config.yaml
norm: "layernorm"
bias: "all"
init_std_qkv: 0.0162
init_std_down: 0.0
optimizer: "muon_variant"
lr: 0.00232
lr_mult_o: 1.55
batch_tokens: 131072
steps: 11055
dataset: "wikipedia_en"
MLP neurons of a small language model. Each row is named by its layer, matrix (up: input weights; down: output weights) and neuron, and shows model dimensions 0-255. Each number is 128 + 32 x the weight over its row's rms, rounded and kept within 0 to 255. Numbers have three digits each.
Before each neuron's rows, "fires after" lists the tokens most often just before its 100 highest values on Wikipedia text that the model never trained on.

fires after: " the", " a", " The"
L9.up345:123113118090147140144117054116150177137128173135076120121184130223121109182155119088100163120137179124095103132075167159071119165180129122122180120203115051131105199165131108103044160147117176136130086135156161136128115112136107083161129148143063116124109078157159158137087068167137113133099083170176148173122129148179160120127109132142083197163145065184181172112115096133137145156134090165172120139154089134135151153110125074079149127089136145089200171109121092068090147114145140155150134098111159154110143093105119150111070149069118103153098105110141125151109148098141092133124135118048156104161127152125144138178159095129114124129157105093126056116139102133122068145126110128191114104163129150164155181113121142137120136162096085133036145124096130142120076089113115
L9.down345:094135112163161078110107174133138129160115079153122178137064181161105132125139132107157103133120193124187142153126125072100146197135165130107120132053073117076140129092111131097195128074099189127124100124178157115102144119199139134138175135118126075106074113089087091121165126107136173144078206099104166142180168152134129132157144158105106156137160114160104150105124114138116146064113142144088150088127159112108094094161202130141137130149103129125100136127139083126111171101109171216140163073140071121138122134178198139177075106126192137130135141121118125095076091101115150110109184087076115084107111123186121033164164156147111111154161154131129142127078110127097116138140153134141139118151108156145051071082142088080146131133110130108079092127189193163118116127130142

fires after: "19", "20", " the", " a", "),", " of"
L7.up518:127056150097094127148083098125112133079139140136136102134128152147077161164132112166157141151097151141163083174097151107139078125167154083204203125144106199098146135145092084149135161158138158077165148139081124099124123102169110190168120190157070080070100104121155096143128173160138128081174154116172119088133091161109127096154141151150133169155128134112146118092117189152136095111138132089122091158121100104156156115124195145110117114139162153117139168135137111063129108123179158165168143112096127158126136102095154131109056105172102173110106109079103116083091074141089166126204100070167188120125094133047102203145185109115117070156154104130139110142130160100085088122105158155117165126145140133126151155156079080125064154108153108095070105177169096082172101103095132
L7.down518:146175099127129143145126135151138077115068135137157151123108102126102144116138151087083143073115141048133132140057168163132093111129187127146127138102124057147130113092186157188111113099139061152148104145127125152174124125161137154079156153080141099112120133135131112096141070148085130062093157102137177124128124139134132146106135182115153114167138154096137189123188092124075114127187117168135106090055156173188190166141084156141168148152133156167173100170160123097174132111063116056178077200188140104178147137138154134077087120155096155178116106158125140166122091098097125110112105105114108133118097120171107076114129150171108110110123133191052102160070136112152151110079076116120079147158124123096097126115100143098152156200108139127158115157105142127133051140164192

fires after: "19", "20"
L8.up543:136139057141166088136150146106202182160113136087145125091149132124132125147084114153116103143161107136114120124111157138101139147142078081133115098114103127143117138080151122124108116201155071171133127145098206190139097075164107155153113147170148081076109135139119159136150132106141086151159085138111128143181113159174103115094105188193165120186123128146121147080120044138143179162172040154101100145159153103133129132117126112151139180143174119099144090160095169136122099153096091102095124099129123149071133143121107163125150170169127115101118115115101122185132059112074079154090134160166195098156130163117133141098188055137141083129171100044144156119081102076110150167152137185064144126072115168141132094152140155127157071164136073105112073155146122154094167172118170
L8.down543:114107159130129097148115106116104136189114093119127110143140158125188098106138172172150088150123065101100143154136066167106124134135068125105085139190157136143141087100141119153157060113153149133160182157137194199104110088118082101119136080054118111093164119127105132173176083125120162103146113080164144135153103159130120164173110105186139106127169195102112137090122137208128105115114142101144086206124062135127067145116054111144179106087100167155145146120133129108162139110128098139121182120192100151141155099130098142066102171140062112192098100171159187104092091081127124156132094150116133175097103106118170122131170092135114108131153137116130144106081099150152137177176149124069120178098116117110090108106145133178138181129149127111076076179130170115133186149122048

fires after: " the", "11", "20", " (", " The", " "
L9.up447:171131193184164140048185162066177109113149140096093142110119158230087130131087138163123087167135137156165128094146073091125149134148105095130160105095110122143140146111153167123111109158142140118108154192087128078090110162161104124112146144096154108166157138081097149099112155126119130070086179138203143137157097147163143111082115080149163149144178148125200129142137109109091173115131172103129105140167146201207145125123142113102148112143117117108089098109161066146140177123120137090127096071077144126112102119054207126097086068136059123120092148115119101172097086088162105171115081108087184072094109124183154113137120114137138115108184079111151122103148137122163120094087189141186173080148118129119098105140152182098123107137145081123108147151167116130126147114144099
L9.down447:115105068100163112099102202159160127137134103150097139105135123170145132076110132069075150170115179089119114192106174126084146142122162120126131096146162154128121118140150093131115085086092146127059131151186168187165117121060093120114123163109153139155088151173125120100126099176161098137105182182100074181152128127061097180096108166124122127122137120145075123118135174175123110181085133106109178133094127086063181188056172069092098156158167176118125153081186164170112125125106092110150177117150184135127125105078133148141097165098164169177165116208142121164128095095051107127110095147174150117106133105121153171098145122117153228130102116087147132144108108132087117144125146116128090103128103148098130113176112132067096115158135119162124156126136129105131048115112112

fires after: " the", " ", " The", "The"
L9.up862:128078120095146132144140129090131131132131149108115100124183140168164172151170156163127123140116160119181096087166141105092062114074160122138098155144138129127140128146122128100134102172142152145175142164163125093084135150129172133105152099109127124088167069111119151111102096135083100104131187102114130134122090127144124076208146119117127070111076115224135074156177180072120061145105117134150148133122086131178131176136180131142113181070157173152148102063163091183120169122111120205200164153104078148137182073063137086069115094147092118134123152110100132122111095204124097068075082134086173158105141101121122142185136121086136139106156128150094105107155141093150105161118165119129133057199168126123110081091108093091146154162143113129162203134072114134120119105104107
L9.down862:170142123127184185148142132101039090145116149151122109118174129147154132117138190092092131129153129096139191105083121121107075118171138158105101108139161166110150142087160123147175086175142122192169163139123110152212106166120068136111122152121108100176103130081102153182103153094119116140079097120125103044122138171175089150156136100147179146122124142161096110078165144077181129097122184104161124136192166103116111150153060091103113101069130127177144088106139140125158097153125101166154115128148154094155129091070127143098119160107106124163136105099112118115109108108147140163179176149156092144143141105114117168126115137125132112154132103067136091092116039165166093169084123163151149118192118104117092090114113152218059108156110073090200128139129141060096092186120111

fires after: " ", ",", "."
L8.up389:085107135143151081132139116156210158136146085123122127089082146128128132188139116133135134130126164113143105185133147121126159153065120195139111092106145052123142139205122148081138040132080165134129114131127091067117101117136137146184155147149135113131174134109102165129143104145124077065127103135109133064108124094162168071098073141085089136142120107125078110222148092126080124129166096104158179109096108177126117137222102152162102080184081105165116176144177105115146133119134184131132134135094119130185128137149122119090131096093119125125144156125148181141129159135138125146131126134051116133144155095200193155103125098131148089221135152154129173123124172146114169142137089109134068197146151126166184057113130143083115084165115124126126108072121163147091111145124073
L8.down389:096156094102074152140083070125080147150146094077074121188192178097155130147144129148160126128090164128120200110102137087146148177141134139151105163154119211111168074164105131117114098138107191111147101179129121156133080110093109083126128083120156183083117081150074115069140130147121181101139086160168164116120123177132157145134162124103127123119082114109084161068112163157133162151151072140153146117127147145170126122078080115152114124098152087088119193131135066096065058207169129131151135147106093122052060089157142175130122098150122119126163121132079095108092131080102182119094163182133102167090138145113074154134137165125117206134154136132157117098172139125149123130134138147109134138177101122126097096126151113155187193111089148097181156138056151125152154137112128

fires after: "1", " There", "2", " there", " a", " total"
L13.up575:154117112120138135122115132132170135118128115110156073127141127179161178146108102073120080169153171124086105137155113126145122105141119102166127118211178156043098074070120128085123123225117115153133167110106128133146162097150137145052178176068133109147122044174159133162158089132117212149120154174115102109142153121111125173120181125101104151105139083138084074134162097132140146104118121122076120155047137103063098176119085080072095120079128153105130110155086125113087153101124169129129138149099074098142199144062141103119101140143119127165118105133112159109098159171164105082158094100085183165166143166169151152155150110140137193196134126079098106149096089117090125154147119107139091167168124151168122151126094123120155105189162133160088130129129183145120117195096107
L13.down575:199147120159131170098066115121089131131164152095123146096121137143091102175162130130121159146115134190092170103103139061135063160136162086144112095073139162111137143198139165139130050116131142140117149133105123076121078161102093119106099069117152188148120130083112145130114083105117107216092131176193100091165109123129188157168047113127178143089053073145121142120117164087151108125148080161136092119170086094134086098141155116123160130083140172198088164182133118117108135132138136091134138175135131146088155129121131076140107141163080182137125135132139131111092091074150179137106138098154155169129135083158142153152050162122151135106099188161109139197111155138096138070145112189155152144165105151121133098107117120063156046177102152167138117139123121117137136142148079

fires after: " ", "19", "–", "20"
L13.up620:104078153156069093113119105138164158108117144162159153085146094078123144050106137137131161208170147089122121136204112108159106127180109092128164074132124113169136177153096138117153078143122173132151122132163126129086108113128069161158133196127095092159128104138155171112097132154156196058112126115136109155142136116128120119156124091169134137125143090214189128000146061129116114173123161088126067140125104121096093125145182089090156181165193116116139174154090145169093134139108172116129117128106157176089188104176165129087125139128093124134147049160089125115155116103116130093160187081142106131103152133078141172128116157111085103142127118140125108122105126160128137098135169169098146117060123174107130111118169123179083099100171048137145129127133104105147107133123106
L13.down620:106099144110131140130101094145113108128097069117088145116138156171120174140093102135066133153173100152125095188146179103145208134117150113150139158105155057108148114093117141080179127143172068096103065138158169108106100135095129145143124134084125129157104175144109122184152112125115137135180151178109164114142127132163110183072173144144179087186139141118119133112196178086172132117049098146077160075099171119116111132163138166151086106170130111115119121146082155166127107173095125104096100146101083145097124124160161107144176070122111093045117066135089130141073149142132122094063075129169113101137172144146092133118100112188126163126165069154122126172160136119106151123098126159138124161211165158129120104147102153132087159100070110211174070135172119117101073160157107

fires after: " the", " was", " cost", " age"
L9.up899:156167084104137177124160101089160185143128171069087137157161095109128112139154144100114117171099170101131144110151128133080165109034106141154191099121123091219137140097138137141129105127119139118142129132177110105175096121151112128075146136084111185112114116181182154073145054141170122168097140114111109132107121142144107114115102088119096090128166127079105137142139120126086086150080124114134142149176157160144170132111147140129087114139129111091108106068156154123137127087181091140122166137152131101078132144130193164159197178136083157093117051169082182128135179131166167153137093185056108139130100129154149107165104174125103124084164121121098084164104115140152086141118146131043154060139165213087124086109158128118091136113115104134109116092156124136052128202190125
L9.down899:144125106177082072136121121136177108153100114125042131095136050136194171110137107165093127130161131143120123139064096160156148144170069118152148103093088114120132148110136167159155125138126186173124136092158171072115177152114091123104076121138093170123180156089145126066146108081089119069126146158073087129075133142170154138212119147178137067146115120129160158074132123152181150134194149152163138121108152077109125098171034133155103120168132159170160140127111066145105161116131114102147138073105177085139137132079152130125122166076124139186107142084224098139152156093090119121136141181105118111136085151157139132116133129170155103141078133042139148158127111137154173188113158098093150113100096117119115151073079168090147129103125136119158101121126163100188148120138103

fires after: " was", " |\n", " were", " the", ","
L8.up919:150154092138098181150111131124077193161130081131073132177121111077121088155134116161131152094107133141092055177092099142148148158086140126124141119130110079086152135124148143099183194037115160171157117173139089178122158133134087162122112122093114086193137053083097143121081109169086136147093168066105176150106118093146180149098143074166106075158120112130120117076098121109120129174113191123190099155141174135148121163141135184144110111133110143068080104089139159140117105135181118083145137096172182168128126152122111123157143157099074131193109082115080123124151149121121152153150136154178146156109157131110123126147125107110119124116178123106107142090101097188088164126085060207101122090151178165123188135134108126165143089174067071122129113088126154171119098154140180
L8.down919:180129165106129155135081147066138110069130176079135070052105142121151149109144097098109084101123125162120155104112129142112160173142110121080139101172078124097140104088111171120179095185177095072128123045181116101134165148141098119105146142157166137145135152153103171131160064077113139132149154171115143146145091152102138185139138106109114137114183107084112218114108156104126122123196129120150158143110167145100118144178110148183095107122156093096169133167135172064128168127044143150123141108125117155122162129162109147103140118091082150131183090114150155185147058013138120163105127138125063172118143076134157105074108140130124116130130147128117101120204128101143165091114144095125138153146094058119135132119116186183155124140115161177101162141132097077169172133108080

fires after: " ", " a", " of"
L7.up996:133123157095154156127184055141139043143136194157112184150137139137147149122127102094119142113183146190151081178156116121147119151170093109176140144156155155111095216117151116171139135097120220114128114122149124114095119132096182110127141133112115155093074154159180127094134071153099141158143065084158122109132137095108128082087136150103059097127153079157198111100117126077136123199113134130181112151182121123134110145096107077152126140035126117080118113138121113136167068114075134128154159081157091140099182126120119114111165144185103136103148166147108117166146114149126117164131086133114143127162123125118098126127120175123101109137115101090124063124143082216151130149124160101069157108034145156173135149065104140105117154127135161118111121085127210096202109099107131
L7.down996:072207168103052066117141172117067198102102092098115117115107113159111131093046135182083150115127119129079136168143105161164226122094097117105140142105120137073118106165120164108111069138114098148089104131166104070087153151145149173122100101101164166118132146111115149124096112174104171125098124130129121141125173128161230116114146126104141150076147095150101158088177107131126152119137051118082108140113088161165096122093145189200099165121165093204109154119153099152145126160113119133113107141126114115098057131091131147130121136085134150108128124188142177134161147099129231083177155066127104148119128133101174118148107109132188158131088116108058095131123120129140128151152095134095108133137154149144165091156169094142178162166142129110122184137146104088168143108118159

fires after: " at", "20", ":", " ", " that", " At"
L14.up306:145108108124175138136148145179066146116103099122165193108189109103152129098212121139166131150121144156114100093121075079158101088191088138130153118167084136124193118109102132173117116131123091138046105139148104142070109109168098110125119198157092090164160101120184126118140127140114190161156157159076078136163107113183130163096089058196142071145124114082141175115115096145083150146106139157116102151150125186143077111099146186151139087082139124075164138104159127097096097169150070137140120144132170082150162094103120174132171158134105154125098120151154105148164143163152114153201177113123078133171113139131142100084181159079137075177091162129076068116118165114151093082095121173083122090158075137098107099139097078132141101171084115175107175139129133134149127123133127
L14.down306:136142127132117122154149122122115192107031145127088057198091126163123091086091180156134114079164110105127126132133185155084198114118176080119116124133148040124120138190118133164119189085121094172170100074145159122146159155160081200188092128139136112134072113067144177118151121053139153103128084143152149089086158108095125105164193156106114149124106157138106169116116116155172115136108121143097096128145171111195151135120098137095155136156097151089179122148122135081084171111108246176147157159115105136100102153070189085129112170105164159111161088107090178108090105176102070163117094116139118137107102156088136141137095138099108113110144157154127163120152148114133190154128112077118125108161121145112127162151121091127088140166166071121112127133100080111124095127147126

fires after: " the", " St", " No", ".", " U"
L9.up835:146119137134187155090143124109100196108099207170145141163081145166115081116176122127157127100095179081118113173096125131082110073118163158090141094126086081176114085106081156171099120185135077146209161092123098083117129150117175151133143124131108081142088118154138104158124166078125137157130144145155125093123147128152143095102148124133105133132134173144120092169098167092132150140033123123160112135196149114163132088109186122140114131182154182160123123153152112120147168100062112163107083119154088095091160179080047177093128133115089152096166114073064145103083110095105129087134142081089156203183160157105156151141136047116137124179118114108117141195154167131157126101105155161143137102112108122143152114163162098114081066118179150170151119157078129153099125146149110
L9.down835:144136130122140181082171114131085106161212131120164147141132158054111095135125164155101112071175127114158125107137123191115144118144122126084087132165132122111163121117149157085096140123129144179082076114169073133118172135161174114094076111130199116159157148100122145146058150175070129074095164192146137074151069102111088106133142131106104099141100128166188169118125096120105110142123122156157194145131119135083142173063062088102170107110119089090154137139151134093186062122196093123174085142172150111143148159158170102115105162135116122167098165169126085120083210106170119168081147130184125145082142127154127155094167159156108178080115141126144110098146092076090124137147147081120109084149138117183072113097094092127115183143106093152108127086180147151085149117113143

fires after: " ", " .", "-", " +", "."
L8.up700:120149174123160136125109077171141124106072154144167118154133138093141096142117122092156149121143112102157105149104204061147063113178172161137073123117154152150058105118138111138097117180128136123124143113165059093094117132175194164114143148113113135104084121111127106107096127136082122163116163146121110091029137125077139136125144087121131136138119161081123181187139137129147152156086063147151131142128118175183091135122082154171149115142124110212135126140179131212162091096141167124114124159091135072127140153094066156111191086139130092086151144132075132149135111116121097073088111123143190140174096114143160110100078080099104059202112128158096120154157165147191118123126092128100192223089159122148125121185140138129149094156118126116130142126161159145063077109151163
L8.down700:145177136098088131097158136066136126141159102124068125155120149103123144157126102125122095116133086150160132114181115128132163090119083147108088162131216190030163171165168117056132182082083117156125127128186077166117091113137209085150090083139179165169096151104149121123088100110132166144133079096198183131139100127149128096148136120120155127090115097179133170107125186089166144154142086131161092073118056145121156181131169132178105118129126078158123133052121170091171152164114115088156164105144148112164119132152174169042121169126124131121144125150141116074090107133176163084163136136123072107119105085107118154102129141184123134120129139172125091126188106094102176064158149138118100102080089150129136113068155093110154168157111114113106159118086159122151096122140132

fires after: " the", " ", " The", "-", " No", "The"
L9.up596:110116093158134125093135184130128201137111154094159181143132149163096097071126105089163118134110153085114120159226102122099123136162131102119132100128090104103082141069132147118137106212175058142089153116153108080124099152091135123079197139106144161104110154148123095136091130134084132138085169125137120052161204118180148132130137096132095145164129150180223108081089181059114134177116174123171125141133131166143126099074196119138125141137156120129085113128183123209127118131108096108115131140173113127139107157130163107131186112105139154146069042155069162108100118143135106109118121080123143093079137096080166130174203167155140163083101125093115158098168108122110134095101170180138186117078159167138117111153099123060134119147118114105117122147170098104141130134140102
L9.down596:152221167139143144132168142111100080132136165110101105136136128113086165118105140154155163150107188084132190135087102121166186080154078175162176171109101137102170108132123165092179109114121152141126141125154122163107104115117095152091100096183073128109137169136118121140120167116139115109100206165120122134086089144039075117147123155137139130110108131115091173173163105142130143108084147109100179091166165130104130122123040119140128084174149110091113145129133121123155127108137156119095129096149148086158107172128059150103076137135118144094166179142131144089061139104150118179097146155153205114123158130199089173137176140176137104148140125062135092146103101167148086111137156128130140124149111090114093076162062075167063168085170163184151083125132082057071089108135111

fires after: " |", ".", "″E", "″W"
L7.up123:139121087180125175170218132104124129091137122130106185078090121135120151162101095154134174140141080117128101138073128187130083152109085133204181168130141106140121164112092152114168127133081134133100132180132112080151175183141126159137179098098155078111112200095156171161152146136126089137128126098115078083141026136135127083116151090162082089111075130149169128149125111110166095160126100110068147119097129154174148167134153111125153141122131078158143162137072087146129209135140090112174127175162109136122125114110085127097147131177168151162061116095144110189111167085134141136084081149158179075139126080127134149158173108165103116066095155136103081047120107100126099207139158170135140149139090175181140125140090127084142105140142124127100062121131131098111139079137113
L7.down123:079185146124167114138157091102109144140094106178116165106142082124183104099119128130159094143206096105103092171119115123094108150134117155123112134140150121154142150213120141153167088124096164130162123198100136054202129170120112138174156125145142125085091162158179139096133145157111039140163149092147097113119091139128135138131104145105117202144141112148106013122152149121048093170147150093132159140117085127106115156107177134156083083158135106066110108110182095175101159178183107158129058144136101147109082096096133111138145116147118184102109103161117180172106170098120150177123121153154089134087137106159139081126113167170162047098123081098169132130083130139170168114157109159123127121110146142092106139183154159073160085107106058128122142103146131128148083081083136

fires after: " the", " Saint"
L9.up598:136183157132186122167227113185106031086128096097107149094170139164106111124172168114144183112129122112165129138119158103148116175138177147121128164144127133126117090087175155155191119167163131108089168115099143109134166138097127090150131135081079113181164085055131111142149101125065148149127097110177132117112191125107128095063120105118088188118114104168158182075166136112135177135062166111058120126101119082101104133099117126170120141101138144100113140128132118120122160110184149117140118129029110150124161113113142128107197113101117160112099122150080101139128129204117109075095086189095156171124133167142096139132131142161105168147136093053176096112113134123133099069056127144067126105130136097122098121094102130173100089163197195130115124140152114143154106164127139
L9.down598:125128048101114151135127144141074134100108095167103142129114109113092122186099108156160084149137100148138173146106107121104081107178153062118062158149096096116108147175101137121121139129060108146188044160180077097117113105176110109195092142134092082144104151167130145110113120171153116138121123108148115146113117126145130148177139182098162152165070175122187139133119165137154125103051131179160090142082131140144127139082142094112124141165149119120160184149139084087153127142100093248181114161180131134123172136107084119111077125128159154159111146141058113141093106105162101137134142121140156101161123156091136138114130134114116109116110131103153137115135137168131087209105127149191077069132109080156112083184137125165204115122166167059218129137144139122108083093135071

fires after: "20", ".", "-", " |"
L6.up369:136185180179154065174153097149143072140077066138071138120148166114051122153106111118094132137092082143149100088107141193134140097071117120133164130156155113081135085109102125110165185185081113099133109167118161167158098051137147152172123141152133067104128159091134122152107080155177066117159139124076100123123082119095146113136110141102105043117132194128119078166179142108108146133100157077043148127077152103060174109166168153145133158232128126111085137181126132112138160144083119115159131199122145127118124146126153157118093092106112146083112156120134100132140093127149126181160144130168170138147171206097133149102116125102165079141143160149130175133171117115128191118050147164177149099151093112117116124146162150159157130125112121094164132162110135104108120110128105
L6.down369:109115118136169108187112096203154157136141142131148116110130105123154124116153153099167176154105130141141139130108051087148112164184212149172134141174109190142128147129159099134106095081061134103114144114093124095120138151137118181155163153124063105101103081196127129091160185093143115105102163138108173059144110156161111157119144160140166170167164132154101165134113176092172148106113150072120112102130114113092111125163129105077110091157124131119137151143177079093113141155191105106135164083138193118141073101116150128086152045169084162117170147066150111177136092170124084154117189126106117129109118109146208152104174126097121104107162096143080095107061063157116141151082099152104085128132147166152168135033126144131139107134115089152036094155113122097103119142128104

fires after: " The", ".", ",", "The", " the"
L9.up372:176087186136117122120116104123090137088142148105160135113155129142148166069168121112118095103165194121152149094127131124158145060087096130102143071112057141095138091164185171152101110130152132125151160072149187053127116124068136076145172123099062063145121118127044081146072116126119154139086110107131121219145159140156139149124138171137145084116092100106209095124116215086125138162172196155150210162140107076191139080086160107165106125112098136129055169148114142169051161137068146229148135118163128113161110100092132138128088107108119163125129115119153122110138110160114196132152185140143155110132107090079153107139133122184114088103126112106089121132162089140129132129092112123137128101132168111146117117128167149112135148107154151118154093149110142123120171138113115
L9.down372:052229139094199101127154155104071103154164112147145119111102172196157141134138107147117117088107156108121123133180028141082086125158038164197120102144112162163121166103124180126150112148138095164120119118055067144126150154159128128129117144148097124107153126124093169112164120100168099138168146152154070075056112136172168148131188112140143140149154140113091094139124154100118139170107146059127139130149137126085067136067139129141117098094189143111102197131099158080097147161132092086074087134089117095149137148115104136079166120141127159101135150103109144117139057207151140150138102160157102147162130156108116135133073088152121124138129168033124114137128104157156127134162122130124132193092138086181109141144150145152096095153109139174119143197133105110141071141139104

fires after: ".", "\n", " |", "|"
L9.up61:131114185112088113117147156144146143103104105123106110123073192141168173149070062151111148114101077106107141150165142174137098073089093209144142189106133108160072133189133159108112122148156145102119135151119167098179089141160153124088140164141105133093188152172092164111166059167161097141180135142143099166146134123122095086102092110128082100124111093071165076144055108089178111150135042101122141144163193117131152127130081159121118105152140088112121169124132145195152132109095095125153151128169095155136101107103167114113149122094119146146053146126089119083114070085168127120097104157166152152070131132123141089133147172155146121188091106072102130109121075180163202158138169136119118112131132102179128142103216124158115099081147138153153123170148157210127132120097111
L9.down61:078123143157171180098135124106085160149160156159154132127165103079129087087082051099209143073158136119106166110117133177153146140101109145190141127135107133176164142127102133138113157082127141082081135124125130149200096125170110152084093147132079176154122124091133105182120158109140138184115130200184090120099121090130129175134182140102183114130146126160112050119139156122121119135126105157219142070168068129163119159153137150104127155138129112113090144123179097092150130087106175174072116142158121125103124133084142103130156111125151102074140120133087091112139192119105109135081110087087029123110170152133115093098111148146112135138133083175144118170161139133175123133138145121146107120129112077161150130177154137096112062059192074080084169146138161082054127124169171

fires after: " the", " The", "The"
L9.up26:143127177123173108139151137135095182108109195165118119135141148139162097126111137124153157129131117100212114145099092120111145105129104102091091129141131117127090174121170090103095158170148140157180099126174153076084152158158068114182187109070084157106166140112109141135161149173107057159012148081097110077102150131121129112114165108140145145124133179148096163124110161121090116172115146113109091138182129097081114088104174155130111141043112113128088093093161104228077189076023064123132138172103185136150166160111147105130168138128097123104074126161090131113137120144192095132105088141140079149147151137111121127154186148089113125157111158083128127120137105104118088144114137151099091137093096119157143120083132124117158099175190181114149139107128134153192091148149131
L9.down26:146098093169163121131111119144065113115092103082083107124132105156146104028118184108131183196104144137143165150121145138127135067110175091154147172175114129043042110139173132140101141127142081148125169125167152154126146119122150161142080161102077158147121048116131115057108181127106097174152129165127107183116105122112121105092124134135174163133149095143120139133159102105112145150082097159156100138091138120126138199078099121135172133197137172171058102173126175104127090134039126173079128133087140149160131139072169138123153124115122170095082135117132088168127107152155144137082144171125133150139166173155126125126129162167121095118170120062104103099138134111155098125034091156172158059156132130105115147139135127170162182107155158108142088143156191093099107093095141

fires after: " the", " The"
L9.up391:171154146071155149079141137168112145149132129075140117116114131172076215141119153150138121149151177065089144123089089120102084092180153163104089132112097116162131121071128098128124137164150122116124169118113103138129120201134151099107133143072060103128161112178118088061172191135144169093082182162168155099102130129161125090107110146134110205135114165180146083110136142075122131121100127051089182125127120108104157143142140083140143136131148147160123138129165143149095171076091111116153142104091127113137156096114146161107163134165115177055074129127123144167113072132201122084093146122082140139225129139137125149141144137120098178139126081119076146171130079154153106152086152093158183131161150109130106155112109091159080090240122110081189132118128109066139097162113113
L9.down391:166132142183071091128116129109055124195152118140121102128058130140054117144143166109163154123091140132139129076187095152163184100213148121089117062156148127094087115129151132116067104142187094107061128083198152109124149156146119159150172159104118145128144176108164094206035099157077128153157135126135101133179125144163131157119125118159145106154099086146159125154137135186149095056191148167161130147115129176076140082118074146132118119133116170069153116139114108158149127143089148170119140156107130128163075146082104120149116122101092098146063103141109141122106186150129080119121108115126124131114134127120137075101161119115103148104128140071129115115154066128137097087145119099159117141132171162142168143047196124143129124135199146129077138084191139133154066147175097

fires after: " the", "The", " The"
L8.up587:112171148129120188078155123111137136133069171124128154148171147141096076146154142152144089168119130163136143115103197169106129137112113147146112110165065125108143128126141154065161100163122178112189108097120128053139103204143144149158105151129116103131125125139161151076130096140063113115063126174145191133110177115104131064139176076153065101149069072206142165152116142154122143110143114115108090123172087130095138057113158094089174145125150119121176171117107151190077149140078158093101127147138079150107156143122113176099235132094143107077142077137171155141122158144074125170133100110097110143118135125082130169166113110133136126157192101121088165168089151134110108100119137098167122129057077122090129123099147161131120150162145132188126131094090139080119204088075145
L8.down587:094175139153161134122152144133089157100165106147141116139088135144140121127195114168128120105140156134126125090088150078147118109045123140145104135177185179053088147066101162164083104048110148150124079173116136083149081216131098170092187127142076095116127147076111136156168156117109165072147207150067109078148127103140113095160103143108164149124135120167149184127144120177132102108155127201036110142147148107140143156169146084130136110172162126063063130098171068079083147121208102108134156103085098145141089108113151117119134101166101122124120137129096171157105081084159071140156158110127092098135145157109107130051116197157107128184128122143119122190120131134161135156163135095125117136153155147096124151107166193111136127109135147118137100125138176113085106139113113

fires after: " the", " a", " an", " ", "The"
L9.up456:115135082112187125159118135074207185099175097150128146126117115149138090170131124090135056173121161125130128179127171112093131118087145090117165100090183094107071127112095128116120053171067151127146163082147132111170124136130081140066138200112134087123076086176104073118142138146157188161139109094153144124150162085119131085140191082117085165162135128152155184103146152118149141162098156125122118153209103103146113109135059086126155147145167143080126094176102115155073108073091159165109152157209134131147113111191129177162099095119106128107140139065104112134107173108128090127119128159141093134173142151161117174107160090182086121164171143103113132109164123131109086140145094152144166092098145084056142136083084148101127130093213120182114122093096131146133114148125092
L9.down456:138104087117107110103126080143095115167223139154116099161091142126146131131161167161080086168122116122154136090178184080125118125081123107145168122123113166127145162156107159041134084085150109131141134107143187114128067154144134192125145156117086086129164144064168166114171159132119192127184123088066112119118116128176155108114092162139146109094075145092146178167091086137114148069152065095085088127128116146149090129165149188156116165140151110122168135132160110110122155125111109086175088076060089176150104199135156151116128169089144128171104085126133134143173130083106157161172067143128140076076106092109111073133211164089085124135098141108149122103075139156089186152134157109110142128093181161116154118149154168081117121106139159081107137162161103149094095135167170

fires after: ".", ".\n\n", " |"
L5.up594:157140109155104142187138150112126086129114069136096148106164136131109101182205112159112135117097102196154145060197118117151130084167144105146139128142108138100163126091137150135119189103164152140088132161167186124150161114059112135055148171154101120174135155109196114158160158171112128108112147085096096153172173125176149145048093107107189125121088114148163100065145090116155126120173132051121135130095122084098111072119129110136123128191133123152155140139153102131108156214147121159094071110083108124204142071095161126112122129164138104120095064120148157141095086132115122116138083156201127144150104081111150130109105206120130087091145159133196092090126134170109158168099132162062126093110075102124170137095104121110119149107162169129195123129146126147094132104168081
L5.down594:083140153090121110133156066136137097099131103129111101123161153100143152065117150074109065096171128106115166151166093130133108190138120188092130094117173108149150056126176093162162092150107088159089145086114071133146138145150129130133106147131123122166106170176121140142135128114081122141130155084147118118120151094098125133173159156126044065107140091156185151123192147145110136094159140134168099108125100144150107128137122128137129163188068156143091137084115181201193088183133097134117180095159118171207171133133070155123157146176095194124082141151079150114143152112124152136146151084126088076117148171181118158161182151135128143149132092079123159116132072155158099100111089129173071066072104154142142128049107060157115111102162114073163102109156124115107180091155128